Weights of a small GPT-style language model, trained from scratch on English Wikipedia.
Training: a variant of Adam for these matrices, 660M tokens.
MLP neurons of a small language model. Each row is named by its layer, matrix (up: input weights; down: output weights) and neuron, and shows model dimensions 336-463. Each number is 500 + 25 x the weight over its row's rms, rounded and kept within 0 to 999. Numbers have three digits each.
Before each neuron's rows, "fires on" lists the tokens most often at its 100 highest values on Wikipedia text that the model never trained on.

fires on: "ing", " released", "ting", " Sand", " Hit"
L5.up954:484527510496477528499501483519501439518497508484425483559506560510499470527484486528499483495496488487526486478538470484530421495489497500479487477518506509478506485456506496472541521481501513494511519465526473518514461486476514433509484520469556470515479511526475452544535493462487474571471494498462475526476494478522494486471489508508480482459503517530482532446500484509534473539482
L5.down954:546498546494483495532530502524483530459517474500507512528499479481500502505510499501548505469486499508488484530463552494459535494473506480520504475475495477485488463525559493506486481495534474522495520515503503495483503456499516462493493473469467500463485498478489524506528531525557465495534527488521481497454449506465483491482516463466503496504481492487528471550512519485504491485470

fires on: "–", "/", " Th", " and"
L5.up1652:511516509505504533531481483521499502532521497481511455530479514471517504484489506511490514484496445469483517498531496515522481448447484536507506491472512501471492493452480481525511510478462518509489494463488517494491480487498539482474470457491534497529515487505517488523546484510490544516521526489534486506457497516480500454510538480509496527473488540525501484501490465507513511471486
L5.down1652:529461520472497481561436490490532477455482492513552510563497542493462496511459533491530484483498499504537503490517499481488485496504501506469537455507523506498529532458519510529497484510536507554479489493536499451515460515527525560491543480501492519504537494488456471509494516513524479501496528465493487516498524455508523498493465525523506536519528501514460501485481503452523526460497

fires on: ".", " as", " Ann", "ax"
L5.up83:489521488505487534469504480507497454520500508469503474500494510541507490470575477504500514428530486517479506503513492505509513476497523523517479512493504524496522497533480488489516464531551525495497474422475516472512515483464497497490513482445553457431502506515497529483497475493519542503500527527538532466505490503501515501535562480515531521481495495555494542488456512459513550517530
L5.down83:482490526507497462470475493436505481503478523507514478476496523527496519505497577512453492509473480511488496485507524518483534502506509516488491510463478477532535496498483462441539509478476517553489577474487483568515479525485467524503509511561479474524564537496468456510465540491527496485499514437526447482484515476497531460519487523487523505468488465497487524518442499509470526507459

fires on: "|", " season", " life", " career", " years", "year"
L5.up1010:522549510488528535502499491494505463479507484517487538502499499487499506533496518526512518469528537496501547481481484485541496496509507504474502489532475530494540496495474533488520482526567506493478516541495452485532483557514522453546517480484482499454504488488474500515544523496502499486507500500507489479524492524523470523530491491489475488515510535505501483532465488511479486468489
L5.down1010:503544504491499471520482497527472567480533506508523490527446518474540534527498473495475473445454460481496492476508477484551529507493527480505504488452514516471485478478486524494516503512493512495556553494487506515490509488512474522491503528512539467485472518476509485498483484441443512472505489522487532507452482506463494502503471524502496535522500482532468513496550522516506543502508

fires on: " |", " (", "(", ";", " top"
L5.up1891:501497482516497515456519438504467526547500502532488494501488502487569498520515490488498492491504540512544566543515498496468499504507490486480516526521489480519512539488505514488473496519516472485512488487515461483489482488508501503458502512500529508481492564507491475507454478516529484545496516452515508489530531453505491507534510491509482487509417523514486543488482534505524497507501
L5.down1891:483519521522503490522521559510501425506508470499476508499477545487498525499513515511512453516466492518497495433536488492507543499453490517492522496497472542520464514520538490438483483510480499524498540507480497505538493512540495533512493530528487498513501556467500505487501482504489528496486492515538495463540473481473524500529512520518496488525515471479488497529494470471512486481485

fires on: "|", " it", "b", " Gu", "ci"
L5.up177:511544499527540499485488505511541497474508542524502474520507441404539511465489527512521488483488440519507482521431477493498479519502453508459519568508488514509480532522456491478517488490436509571481492538489522487473489509499491526499502482506484499459515499467483466533513522500502507520555497438512514488529540516509495513514505523509495510526489517531518552453450504517512486522512
L5.down177:491448546496529512514532508541521523526448462476523533455450487519521507489527543512494478502483516523510486536494507493518502482490525495506473497477506494452514485514488508558525468539507480505484503516511525511495531444494490517469469554509510536524496488518502522482544454519492518488482511563518496540508497504500456507500485460465489541495501494503491510459525460475505507477513

fires on: "\n\n", " of", " in", " 14", " 3"
L5.up2269:464527506504506534541484453484560464524550507484512463528439477507493527505503492521511533495504524520461534488529434488528508461486510488500467472494497484497473486459520498517536509478522527488503516510463530501449458531462506498476498480453474451476489496476498498501514495485502518529518518477502520486517486483512539503521522492527528521498505491523506524532504504510513508523506
L5.down2269:551492471480515491470537529531476534486525492460484517538505512488448498519493434477499499466523502471506521471488518502505490505458479517487519448503513487543492480459477530525509463530486511439510514493507481532497544485491477495507520498493538546473460476499513505506496512521490499529482490523504486469469528510522514493479537497497484491459519510456501509480470548445488484509515

fires on: " |", "-", "|", "az"
L5.up964:479511491510521499523495490518470508471507544463472503508480523507542502485528518524489477473492481515528526496479503463510475555494507508488514507561536504510495494485490532533561473531476470527520539480468524522468501513506523476479483500503484496497538522475465483505507481499468514509480491500479465511502502500566548500527492523491528473512509463534510515475454523501511535462494
L5.down964:540488477537495439515514512485499524486478521528539500478531502527482455496500488449494499543490500545527492517498476498505532499495505503500503470496489495481497457485492472464473498523550494502507471548479488470505544494549536474490504483506486492510490533506494502484498469508522479483499545513478550497512548527489504497469538467463506475475471529513503498443505494496470537513525

fires on: "a", " Pu", " Ma", "i", " Fu", " Si"
L5.up784:492561507519503527452472505499543530478519505492509519494557497533513484519489525491509513496498526477461483504550513494549476517536527501510482544512521538485510490521507503496497501492488475511522515498490511472482495493473536530513497511458508458412497508489527491518510495472505498537492503541521493542561462525470503490469534526499507496508486531508516514532456509514521507526447
L5.down784:470514448503513491511504478533483536493511487513485512521484508483503486502440513489415505490497494506513526483520502501484476484503459550491527492504462512525501517487532486511477510556520511555493488510475515530537506501526508450512509524472493502505543525480520490484515494490539436426481497458470489476501505481526489482522517489494488489506522496484488470512491463500485501475500

fires on: "\n\n", " L", " Her", " As", " N", " H"
L5.up933:537474508497517502511500474519513513481523445536453507495469506528516510551484494483477490543457504521529507485506459484477520450487492541516556494544505498443480508530451490507507490506490505498498522461517503484498446497540475505485529526496506448497512509510512502514485505519516488484513483482476431506487515480489493460501500497532482539465436496503497462494509547469499481504511
L5.down933:490479470483518510507516489509479535492490489501520515483521516459531493531481512515503477480498488506493491541459498509480515512475487525526508490489496517516533518515501530507492481471467515486481506515493458506514485506450558512498497503488537522461545514456470505546500508519505546495476489458561530468478489514450535504471496491482513499531484505504486497537501482506523500491476

fires on: "-", ",", " she", " he", " who", " public"
L5.up612:536494472488478502507489483511525548548517544499487512546482504475519478499455463487474564485529495566485525473499498511479510535524515526502516470522537476523508553458549524475536525487527490480479508538506526531506483508540510551510510478513547491454474515487488450506549494503496500491506492490500518507479500473532533492496489495480492520487493468522491569500485472518499469530495
L5.down612:491501552490489530492528538531492505464501462519516483504505500539459497493481563499526501548432529492517526512488473492492500493493445489488507516498525481517501510540478492515523516492509527474537492452497417498506526507478506510501496563510445517519537489510519511471487522510515474518465462471524488490492482510523463534516516517503467501492518471492481472453491546496532527470516

fires on: "–", " j", " Me"
L5.up1117:482548493481475531454478521478485480494528460472547501548501523451517542527499524489492502496491447502491507579529482462510486475510442511493518516508510490471492469516420500539498522496484527487488480536476493482472499540500528493504497533513513506519526492498505482521479513505476480547482559529504478529500509512544505518494500464511523506550517508557502483484524533482497533517506
L5.down1117:465497512464527555501505503530485512504519489436502508462443497509503504514500540501542526497502504540514555502466486519515557540506529438498527516515520481501483463489493511515507530487498504486482532476505514471507501516517498501456490499536501457479528510501490521468475494525523450509533454488486509451475503513528512497493535510519536519479517490517502489555523458504530527489510

fires on: " as", " became", " et", " become", " now", " not"
L5.up2111:430544518515456553446501533476489504481516431471503483523491511519489514496538508474482486502488519518509457498466484514485512499479527444504480506484491500476529498487497461480512484513505494511475509489460483522505501486531493467481507482511500485488516478472505490529499509470482509489532470488497513509500528509566494491522529520517499490467513517508515502499462495485499436507565
L5.down2111:543512519511491492516540498491492458510502508526513526504482525524482503492450495499473482504486503512502489507505477494508528498450533488508484514495498507471504494495519507489544537520499521559518482497534526471485492473500473548517495500482521451512483475510500515552522459504500482482533503485513497542506447481491456488538539499493494487494487528506499491455500485477458531463477

fires on: ".", "D", "-", " |", "Ex", "/"
L5.up1879:500525534480476511466494486508503481483500488510525500514503514470480499521514503504450526449445450500509485503525460524505503478534521513437513511493509518486568454507483477490507497497537485524561491518481485454453484456496512515519479491454475486530517475517506486526448493455488502532478516499552533499494508530504527492543502509462507516532514536491493474536477467491522498487512
L5.down1879:494496487462507542501494494522499485520511481483461505508524504532497465487518511534468514540538510500487505474506516496480524505479466512494503498489479464502477537478471462541505533522508505502498474484529521523471418515513446502476504487457535527483485522509527499470515486470512477464488512512453505467536462511474462510506516527453497498501447460489508528473535524485495484549536

fires on: " of", " for", " ", " from"
L5.up1742:480474537539487484512546501481538478520490508499495482523448504507521487512504494479518499511506525490482493506471475484470479506478540529501481476538492490511538523509500493521534500502538486494551497499458514490516426513507481517513542523470468489515510493493516446462482479520489513514525508470464450498483503464501526489479491485554473504477505514522534482483494499481480515475519
L5.down1742:524543495494491502509491488497550510506516516461486487511506529506484545521500471534486508469487497503495517516521489471511481506488504500522459500458523522482482499475511522509528540466459517498496499500528476488509506498496477483486517516504504476475494539497489488529476524448485510515524505477565451493496507528523474512554481493517499544545575483462494525498489491543503519513482

fires on: " of", " to", "-", "\n", "{"
L5.up762:456473465510514504478527513477503488522502495483467538475504519557516499518496488500512501505495486498461524519478486471491523470522459513514504473560501471509549495519529529527534466535533524509495472506502516484515487508524473539538534481507511474457514449494492532479519475533511496481501503501521491440551475495510507492515495518527521483553466520522513478417522514486422507526545
L5.down762:503517520494482506489484478477504534546466505528508488492505465474486509494487495493497509527495495493519508515470556490542493486463506526529505551530509507519497540482476460501516484462493491471573528547503521516431504480496519468482476504498483524526493526545537493528501519460465474510486516498505475492457493494525524509500533497481508514529521518494504505513440537484520462484507

fires on: ",", " of"
L5.up74:511517469515470507502517507495533498503499527502492496501487486528490494491486478515507505457465429511483488497508476503473530494490495501522514492541500479505520504484531488472527503505525480499481519482503520478485464517549474546464499494502473473489473447463511480509494483519478538493498533502523461487529477471512495466481480477507512544478513513519496504473546486535517519504487
L5.down74:492506485494536500483478521507465512496501465519515539503497510476510515495502452521512481530540509523496477506426512545485521493494529485517459474528502461487504483505420505524500475467473467463529528522495485496493500453488524500515475558489499527483417503498508529477475535465537480535492523505529490523458504517516525521509568520494470503518513497497531542516492489503497465558453

fires on: "=", " 1", " round", " 7", " 2"
L5.up2058:495519492499504524499521436506520490448513471495500472503518514505517480472514503496544531501481525534508523537497462499557501479497514526517514515531462495499469474495504480466504504528517542529437484521504445511509488508452506470522523525492470449487482457480549545512486440531521507487522498506480482493459422526504509518488547480524512519517487514503483480486514501517491496498523
L5.down2058:524520521513510476481538482535521475507487506492510553490515529504466541503483448463453491482514504468522484505499512499453499500460478534463518495504500485481516479456453507504486507527504511467573499516503543500488486494520507529468478513451492486528452508501537467524483523495472474491515491485504500516471474517512503529405476494457516479522458527509523473503501441503483509504511

fires on: "z", " January", " four", "'", " six", " June"
L5.up824:477522499455506548518509501483517475468503470492442534518473489534486460517515495497480472503499465517529491497527523481485475489505461591483510487522519503495496510507483513503490488549525487498503502490511504461512446479456475490506520547516493459527519498513530507487544511487522555506493519501531533486535525493511542481490477503539479510527499524485460499451517494430506470515497
L5.down824:499531483519492455519516514536566492543550488494526494503504476522491498495472476478473471469533517557496540478515532506510499513511522493547460487510506500500480472440523481486472531485513525512480557539523524504483492474524513533521496517490512512482493480516494477501541478465519491499527535474508422515492487496452517511504488476521475490488486489505476534513491511464491469529498

fires on: " m", "r", "il", " bon", " man"
L5.up1575:527510498451504529457480463495453514548493476557484489514486471491480448544544520508512486465494513495508514529460493492490509512519490469484505519495541478508481503523455468502504465507549481513497472467526472469521521489513492517493546469475483506495527466496476551498496541483498510500480561521529512475509562495524446500486530511466504513535459513488492508479454511526513502530484
L5.down1575:512510487525514513539476540500484462499501521505503519479529528484506498472481467500495489506482536480499509499542500507543489487513471533470516474492498536533541578445506554509479499543463494534523476520471488520513474512499495529524499522495458481505477479518496504444532482475479524488503498537505511497531496505474503433456474463537505496507502523492495514512515552500438474483477

fires on: " G", " L", " H", " M", " Doctor", "L"
L5.up1772:499543484522520491459491497493521437516501508502474489555489493492507547537496490502456482479493503486506492494502442509531540479455510557502560494523494494503504498490488510491496505498487472513465472531437484444499467483477518463487512474457485498496522515482530474528521478453515486520511477542466461504533491477503498513492509495464517527500481506545486543510483521534490536481524
L5.down1772:489530521464473521481508528502498489492518483484449520530480536517485494482531551513570534461479495517509480572542467507496525506498483489531533505514472536521517514543524505512447444516464502491512478469525500464493484500522499493473482466499512539473588521490516521535524507514453539525461509507554471506481424517480514514505524486453485516522482526451510515535497490469521531506542

fires on: ",", " and", ";", "iv"
L5.up1712:497490473481499484454514479519552448516494520459488461514497521500457477500554465461479517519487496467467486490526523506494512446489557507487491501500477495468509516486451518516494486502470498495510485492508477491474447437554518526519481474476510475516503461495480421497508494473487509513511504523512456498528530491522485478494500465521495506484490499514534509498495517508517492528527
L5.down1712:493482495490472481471497520498442498495499538509473533496509481465467475493482503462510490511476541433481515496511512501497493550521518513502533478507469490498555451464479525527495500536512525472525525549516488580496494466507553530480495509509489540470492510480504494466523518509475481517492550532472500547505458471537486533493489490503473486479490529515486498509465477522474534504462

fires on: " was", " as", " being", " is", ","
L5.up2095:488528488508503534488516493518456516479526514471474486485498502482548467488505503427492523503517523502500469494523496499509525509474550476509488509495448507505519510485526484530535498489529517483521519503467505544535522495518484509498490489520514478449486507481486468491481434433479524501584480469490453495556489487558506499495499485505505508512535480481477516491480495521470445516500
L5.down2095:535545509506515521530477530477451484510517449507463498500478489497505526526486496503532515479515529486517493481475503500495515522486507511510514482524450535532540466551503509526481500458477509479513530517458502490509483504506510495486499477506452501522474529503466487482484523502450524544483474460499486492467495528499493509507468517486474496484508493488488476499523483527460498483467

fires on: "|", ";", " |", " under", " Up", "Part"
L5.up1483:562490508514454560513513454558490484539505509509513496485450495458510481512472498467447561455518496514540555473511506500508501502499486500476512468501501520489514505486488508524501480533497518511466467522479535541499518543540487507521513508499532537494490527460487509514532467485492497513513495482476495500505506524498517501513471508481504483467540507520531477528519523500503478517483
L5.down1483:499493488529496471509510490527477526496463504510544538502519510469464506534527490507520488459504512505457461457528452536502501524521519508508498521494529478467499503478532556461476473499491468517525496503508482466501511536525477542530483512521482477462474460509517476470484509517452528467513454540511531512518458494556468519487523488527509467496504496486495485530495512507461531475490

fires on: " Su", " |", " ", " \"", " the", ";"
L5.up1199:509482494495523461489528556520529490484484463488522497488474484504485479496546480464504476502513545497486481515484488503526478514504507471472501503575503465548493474501460429512511502496505500522526517534489509500480518481518480468513478511479480497527493504440554495491500486463499467457495523483544521473494518531517527512504539486517491523504486481493515491512463520495492477523522
L5.down1199:501506521511452511529483465498468439514490514507488497517510496463525535534482564527534504491529488507485524477521494494512490521546488529485506503503486558454512471476509570415500482478479535494523500449466494451509516491534452522535506450528511484485528515509505498519507492471474502502519516507496509521511521504482514520500507494481464519502472506539490512507492492490523499487525

fires on: " and", "|", " Republican"
L5.up426:460499493512463494496471495487482464475497502507503444542493507488508510529512496490477484544490485513505521528545496473525510502502561508488514533534507510464527501518478523480521504509531496493532507522470548489456502463489513543518501512487500478472507480524474479502483477499473495488540504492485473501486492494502484503488552463519561440557479529527527476555492485521471493481468
L5.down426:485484500514548487462505492500511538488532531526535490523487546514493513489505502523511477463478523477487492461509506474517498496498487516481483478472494523511516518469472465518512476552485506505495557517462512517493498521493486493491481510513556527498489486514542525554503498521491496524490453505526518488505464487481529520499494527499527513492515520546516504458501488480527510467466

fires on: " with", " as", ";", "As", " As", "A"
L5.up678:499482511494514471531521457514501507515508428528494469517494479545509495527506501475488532492506516521500507516523496470506495482490545476522511492547504455485467536498478516503502495525504529507506504453514532515469473504505488542540501499491557530467501486475518470503518460476527519481469530469485513460487490520488486483503509532540495502526467529532508508499500495542499535501450
L5.down678:491492482494482547500504488540485502544486501469468456528505475464546456476478472491532507555496517530521513506494510524467514492473501455496478506517500489503529511488476451515525539480493487462445536479517483500462513498543498489546499539463487427556472511531487489500503484516512501532500498507486481537481493509514489501487517472457514475512523519518472543495492551514517507521542

fires on: "t", "e", "|", "-", "L", "che"
L5.up728:455457493450516516460519494475525520479472536460489515502502525501540495496491514480491564486526493539497519479507479471460508516469520492510499479538527430506542516441534470542532528477517493497519548520486490529515504487512534514524509521557537506492489502508478510490498500547525514536479528513501507530502504449515515480471511505465522456539504492478522534474533465506438489502445
L5.down728:506504470501478494519555527469448498466511455513490466523525503496462494527475464473507465511499514515499520484445494521485507509501453535486487526491516493493474498558457474483529471496474505486490530561526492499482502525502490463463507494475474490526466485488502493513475493510493465498526502472536463484516512502573493508512464481527512538455494491501502472514467520530496484496509